config = dict(
    n_layer=11,
    d_model=256,
    n_head=2,
    n_kv_head=1,
    head_dim=128,
    d_mlp=704,
    vocab_size=2048,
    activation='swiglu',
    norm='rmsnorm',
    norm_place='pre',
    norm_eps=1e-05,
    positions='rope',
    rope_base=500000.0,
    rope_fraction=1.0,
    qk_norm=False,
    attn_scale=0.0884,
    bias='none',
    tie_embeddings=False,
    parallel_block=False,
    init='uniform',
    init_std_qkv=0.0373,
    init_std_o=0.0464,
    init_std_up=0.0534,
    init_std_down=0.0534,
    init_mimetic=0.7,
    optimizer='muon_variant',
    lr=0.00915,
    lr_mult_o=0.676,
    beta1=0.95,
    lr_head=0.00789,
    grad_clip=1.0,
    warmup_steps=200,
    schedule='wsd',
    decay_fraction=1.0,
    decay_shape='linear',
    final_lr_fraction=0.0,
    batch_tokens=32768,
    seq_len=1024,
    doc_mask=True,
    train_tokens=209600000,
    steps=6397,
    dataset='wikipedia_en',
)
MLP neurons of a small language model. Each row is named by its layer, matrix (gate and up: input weights) and neuron, and shows model dimensions 16-143. Each number is 128 + 32 x the weight over its row's rms, rounded and kept within 0 to 255. Numbers have three digits each. A neuron's up and down rows have the sign that makes its largest values positive.
After each neuron's rows, "fires on" lists the tokens most often at its 100 highest values on Wikipedia text that the model never trained on. A number after a token or word is its count.

L8.gate91:161197093116117175182146131132131148135064146114092082115165086088116137142171144167153111140142134140166168163169132088134121171091145106150147123115146123120169087132141157155130139142138130131074159169143189148134130130172072124151171101136132171128075090132119119215104129131158124124150055149102104075120127143112065132133137133131171181110170075142072164130094089093146107178103
L8.up91:128124128130079134172082105111149115171144079144047166191121091133174069114162163130190136079119160157136105162204108123113098104124134168101098141114111130146155072122140145156114150150114141099091137129123129127111117083110174145098144166178066108102138103132143129175121162080121113084135056108153100147127139172124122175099078140097145155103132120103064095145122108139150154152111
fires on: "\n" 97

L4.gate667:104183074120154078150094088140137066104143074130102150091139097079129129196165132147146148141146122139132120057150115118143076137166187140122123141119102108125153128108183081113112130103143133112225125118106107167137094125122189103159179074097104152067123095156126199131079127157097173101121106111102151135108125113085170110138114097150153081072135116064088127218082167139071133091169
L4.up667:089153073107156073152088123093123088096153053143112176086110110118140140173124144149120201162118142167143114053132109123153078126141179121116101079147107124113100143104203103099131130111102130070162182142097144142098155159126164090157140081137136168081168096144132153128131169137098176123093114075120137109094153117100121107143098088154128071144127157069081148155066094157128129085108
fires on: " he" 81, ")" 9, " she" 6, "," 4

L8.gate537:120146128116149145114173131133121125188095096185146182101140079114097113084109121133174103134117142161099092153121095071156099169192108102112172169146100105146090129137156114092087120163148130118149137125140107154164084137077131148162143148161142151120084193141154139123084176118119140153193147116151126127117134141150186100193138146144154090053146105094078075110118142126086101157113
L8.up537:098148112154163132136161061162156173121158122158161186118183147128109119156144110113087143132125145172095108160167082132168117135108066090090160142116102164097127152103113097113118123166205144119159093115115090161138127142123074044129094112107065129113129152179145172106112173110133117138099092063177111092136121120094146122110149113127091107119179106226089148158118141117123116174123
fires on: "ra" 27, " comp" 11, " se" 10, "ic" 8

L8.gate35:119137065115097107138111107109123135116083165163148152136150103161133122132148149179156103159101171161141147139182067083096095131102141089151127138036119096164107077063162148151158130130137122090158177137120159149054105106126112169163150123102127067115173097136188133162155145086116164122114085134143146121109193143087144131136139112159173163135104126035076183161105048114118185140124
L8.up35:143111100082107129128122116116149126157070153117126165125118140132127179154125205151146108141155111121095061125169104101123144156151088057123110198131082152194170120112161149096123146117118120096080148137119152109120120167172138246110115140092104150105162080121090132128153131084134155106133103132121084172079172134071165197104156186142086159135176082074070170142097098114115160191135
fires on: "\n" 100

L4.gate299:107180091145140147175158193170116088153167107135113206063075135120146174143172099189112159164163149078111153143173177148136170136161148138145154120123142130071102119109097127120128071122172153112109198121044077150116129156101064119142163133155141117175080103142174170154106177069124100082192145132165133077089138098153154154155133088101099069145095113118114130141098092089083075156104
L4.up299:143071106157113175080144115179156104153135166096181176071117104174106124130071115169094142171118137099174145045126148092153146103146101130148139127194111085123132129127132070108189108121095103205124125181112080158076128149139091111123158144160169122120116086140143099124134135144122081161151147196166089071123176109090179092234118119139108139126109113123129174106189122123102083117123
fires on: " |" 94

L3.gate179:144162112105093130088123108111096167197142145165137135121109099112134236130130095144121196092131117190133111114156168123116167108153117112088193137129083136085154086171104084098130087127177102153146080100109075122096139120144134113108126094116108150121096154136161118086090167120135140078163147138181119118107155142117100128113139159104186099157038105135109132193141135080077099175108
L3.up179:083090139147150124059143087157113091148134170150162132091133041126110171078123111048147157140144141138121127121179116119110115126112105110100204162161126108069105135114139136111124078099103110123129133093127124135146172187165112071080106127094158112053143173121156167114106123092080135072200091143167106087108121135125094123069168096083089107174082143111094147186118132134106125119099
fires on: " |" 55, " of" 19, "ic" 13

L8.gate415:179113175247124083147170130124122105109091150139146136102158211138146072153178154155124160067139179150155160102137152158079129164132064160150050127188077129149107129105134051135140134155099158151167168119170104116135128134131128135159126099144170148097168093123125139101119093114104123109121105151153070123091147168155085130097100122105068106133116096157138099081129094126104130113169
L8.up415:150071093054081034134130152187147165180062122116117088111132144167133120121090186050105171119151130086108119151147112117171093136172173147191145082137116083153101112097164148099114155148096147099193111099164145184142122143102148197119091137209125140138124119103147157112165093157143097119171122073164119136121124150117099158070191144127045140175059103131111099160110113092169133073092
fires on: "mon" 17, "ent" 9, "ce" 9, "ist" 8, "ut" 8, "end" 7

L4.gate547:084151105111107168134101117101100137151107133148086163125157161142085112081153129143182152096102148129134123165134161084091064115091090087115112147078093148172163096086150132156145088116121087088082202162122131141187192142184136207146122110114159116105108158100140144104146095106099165125088146086130051125084187151113093148129122117148133121102125145087093195186170143103172116166131
L4.up547:082123081168134150111079115095149111214138105119121142118123154143091101137123132162114152108062080170131124132116173030129076134121150118090102172084127105135148130137117158118130125092153109123122170180098112142162129134102100175105175143072132124120094090091154088094120117126082112141112193041105073122072115144128142145094105145124122135092180106106130157132142185124173117123172
fires on: "\n" 100

L8.gate251:181106104139093139127069100109137109153053162131147179149151107154156104117135168185154121152181127159113154109190088102129127151118146114119056149071104119151115110103182157140141089085186115081098188103130140173103146155146130191169129118127084142109121108098147146188167118151115171078123080105121096130117192133079150128155152152176154104151163076106062138162142091130070140138129
L8.up251:055117098114069146143150123145166125099101140158122134120105138149138108158143141167148117126110151096145124114220067093136139108130127102113122152061119124173157068103156151099144134091177113105139178163101143141126163144162156157124178132117097143157110099140146117095209122093090149120131147127154124091094157148108136087141105137168127140119167072143097174174123151110101127142161
fires on: "\n" 100

L7.gate259:125110121121113161136160117131132083108048137131128168078138147154103154142152171193182167127118112124136116106213104096106113115113139096113057131081130096157128069067183138176178128124175108092097177119122139135109102098123121208110117130120098121135163112141119121179142123127091140131141086103097116102060122167094159167138179139141133164121114065106028157152105088121063144164123
L7.up259:111165117143083156142136137136147098143032121120090161084155131150112156103139170215215137160096139109165111139217102096113129146114155075138104171108137102160155054065125126111164108137180104097122182141126172164117131139154107198087142119150118103157159087134134159135138093091114119120150096108147121112082151135087109178078138160145123162110121059086093157171130105135078203150119
fires on: "\n" 100

L3.gate443:174090104175111157095149144100161141122151138152125139117097133069174125117116154125190180175152138115110154083108101186136131132086129148127155131162069160105165187145116073078125108115055073118136119121107151057090122159092120113127114142134120127122100123098160214154058134068134074154140081186141117129125166086163166114119140156122131028140114108149089115184205105133093123115091
L3.up443:187126083170097149099177162140153085127122099131094060138096110084168072104155094127174138171168109103123152095154132135108110115091124111119159129120137135080139127154139117147140145181049092088160172114076131115130092126143129162106138156106109148145106168070141167073075150099142059169152085148115132113116127045199130134098133146109107112183078115133146129154188100140088115118122
fires on: " |" 50, "==" 40, "===" 10

L4.gate347:170133091142099091182115179145194067151167086136141135137115111128113127178059103132133126102112122109138134126025095076131129015168093167088170133117090128140121125108079136087186135158099047125162129124121151084173128091118103128147155140146118123053133064125140150134144104140101104106084107124145143190166111086073167171085093100140119150167130152132105141144143152158107169093156
L4.up347:170151153162131091197116123081128111137104105152042163076096146085142137089160118129141095084114152057103111090076139175153143132154119115092161045163142088109101151124180137141152092086140108095174113109108148124113115151157109124122168135115159115105095126166143194156157079092058100114121108117134142123073144105133184152085117128103148105149111141143101091162107085152146112102089
fires on: "." 42, "," 16, " and" 7, ";" 5, " but" 5, " when" 4

L3.gate37:107145177179131180109168124112128090124155113152168089097093109162155128113184115146152162119106133102135138145133114153155106119171116140131169127080106146106132108178114134121128163068090118180138131151158178121103158144157137169148187139142066138164143135111151129157083177098110165158114194114093146066143141067114118138132120154061068118167156102166134195161170165153119145162106
L3.up37:121155152146126124101102091117099109097152112101149122111114131133119090096153150154122131115100175167117132104162113149115115082150103147157145159028101147124131104152098122109129158108139086135150172188120161124084129171180115160148133115129116134176113159133185113149109166141092133161155174141106189080115089119128140164108127153081113118135152122204132140143172131141132127129139
fires on: "ar" 17, "ly" 13, "ter" 11, "ing" 10, "th" 8

L3.gate52:095161111081126169073118109085114098167157102106101094114155097100172103160097111143147128128134131131143114086161172138124084192089092156183111154105100102140175138109129125115197089123161190160159155151134153111082076102147204154135122132139148108146089107107198132169086163122138083177094178136122193086187152120078153103136069082160148068064096130127154120128143053116144118122137
L3.up52:229181149146136100115170050179119107132162122094088141164174199171124131119143122098171109163130116121158138104167104153088123124109113134107076172120106163114193147095121088183139132081161153114124137087162147124074109161166127131133112103123154124139172075152105132170114147125115147112176124133113142192124172136146161117153107126077078213078116089124143100130172106131248150187152
fires on: "C" 54, "ed" 10, "ca" 6, "ent" 5

L3.gate45:148136175107113149117105105151121107121162176160115103147118077184138185076115133131124143074116176207102071146168220160124168124133163096115101159084117161099119131135099169094163134159112089113133091167122142168138175160177145167183141083180086119197141136102135023125160142113172077118129170114134175154125125068126103122138157126142114170192136122105127153124141087127164143126156
L3.up45:138110128116117162128110164147156120108160047142134154133139146137164099106082118147145156107110162203078106137113179058081116160119155192098129117118103159062110165151106106148153151132170091146155133151109156114133154092173137102112161152113096067119084126164143119085096081180136151152169114065140133109158106156107115084131134153095092124109105092119084198153224093163144184129145
fires on: "ly" 22, "low" 11, "w" 10, "ow" 9, "ing" 9, "ru" 7

L3.gate451:169138115131134119165118138141136105171120089146101165114127169070175175088155150163102110100179166147080101107092122171135141168125140169115138138140172112171147190159178128147121097122044126138146134108122118112129069138096124075070175124117167119116126129110148108055099063146160065114092077089107095167189143160143157095185145157122139040160094139141135090135138146117092112118110
L3.up451:142179091122147152170178142132133128154130066139068159118101143105137158096131135134134133104153142132136135134114099150153169134150136170146101184145146097084145190138131130168154081134098089126172140111118123125122095144118137073112191141129136129095105170114171122105102088143120065173089105128115092185172143129100199094149153154112124027114116143117127076139204103147091106096136
fires on: "==" 33, " His" 11, "e" 7, "s" 6, " 16" 5, " =" 5

L4.gate264:190122125165117136219120139082169044104133091149092105078110111118096142215138142106084127112160171141056183093068158051165128082168103149076129115169107141100157109207122075128129130116169129150115103167117061117058104135119132053113153111142119101164111092134127113098106176144084139148118155107075190168140128086153147158125128104121142091178142149147119124131139166114156116151151
L4.up264:181137089101164027154119106145108081153160068161150132118075125098160136187128117182150092172132120077124124128047091101105137137131096164177138075125128155143131125153112132135122159162162108135177118124107143121075159110193156086108145019122082118123145128135125152141141106078123159132096172108106194126142096088148128136132091104117095092183100105136141120205118128067134100093111
fires on: " he" 14, "." 13, "d" 10, "," 9, "way" 8, "en" 5

L8.gate461:203136143097085145166122115071127136156020108149094123104156120169118110139131177187167145169181138090121146090202129095102125175089116049146148152087100150188189093099180191108187114100141131059098193138110160167139140135158162188131111152073126124116139089155140151138170118097105173128123071154135109115088143123116157121136122146138129153092139092093098162113114109145083143151118
L8.up461:143132119134107156137126124102119131142065167177117189097142149116115111154174169171160136157122163135135157117214136067134116150108145084112116140105084166171189125094151122135152139143181120099126180190120114169125165108153096219113139150092121074171155083137143126134130168136053186136098112088121097091089139158134190134096161156134149194145136087085104151163130095178066148151125
fires on: "\n" 100

L8.gate103:090115061110107144103137127139212103086090130125151194098130138112137091180078142166188082168157139132150122095144119115126109179188141086089100162137069180108168106142160158147134092093165144112052131172148129144159157148127124221168116122127110161110129144097165126149079127133165159146168090144133088154084120183156135167138159168177116131122221061121060187095147099090109165103118
L8.up103:091105172077069166128089094148126112118080102156146150122160101103180117157141149157082102131113144142175043170141114103056155146148129098164082190134143102156112088073171146101110159135117045079193104124104103153093150078102171147136112127124108115116160114133114179155152121144117093090112072150128121124122104164063122144136160109086124080102085157073134089171128104183098153167102
fires on: "\n" 99

L4.gate584:155126148156143072111138105200130138103087141122069109117140129131148156198133106124173096109149098088131121079110148160107172143143156158140085137128150168228086130116120149101195143131087088157121130151149155170101125106102111093124106113127090087159108095066096152113137162141119127196138124173108157164116110138109117129078090066125133110110132118130157169138122171124140133120146
L4.up584:123143138125160095132091069152113093186152147200138137094062136145112191188129146138110115163192109087156116103088133109153157171148158113161148174115095113178087140164102126084132138100176100137139096138124079096093136157134109072145143140119079091134058111119173179137087147065124134145143163087147130111149128137179094124135103077142097119120123116055135165164148194122135108117136
fires on: "," 43, "ed" 16, "d" 11, "re" 6

L3.gate631:123144136183147127071106101156051135152095135123152127101115111088078169095115110127111126175165142079127087104164133085192128148055169082080114139155168186115155135108097092108146092157072092131204112121104107131120127141108091095121141140053121188103097150093199156094142145124124118107136143097143136162099158186096047129147168143111104046089124142155064143176120163097079132093143
L3.up631:142166175140176109100108127172033076170126099092108094066098077141075167063151068109138110125170129094146080080125093088189124155091139091114135145108150085156139156071118137155129112139090155128156103138191092120161134170081161117053114096115123140157107107073174110128080131146133121139137074078107142131104119132088105061070132157091140060120074137137106127132178112110149118177128
fires on: " |" 51, ")" 19, ")," 12, "," 5, ";" 4, "s" 4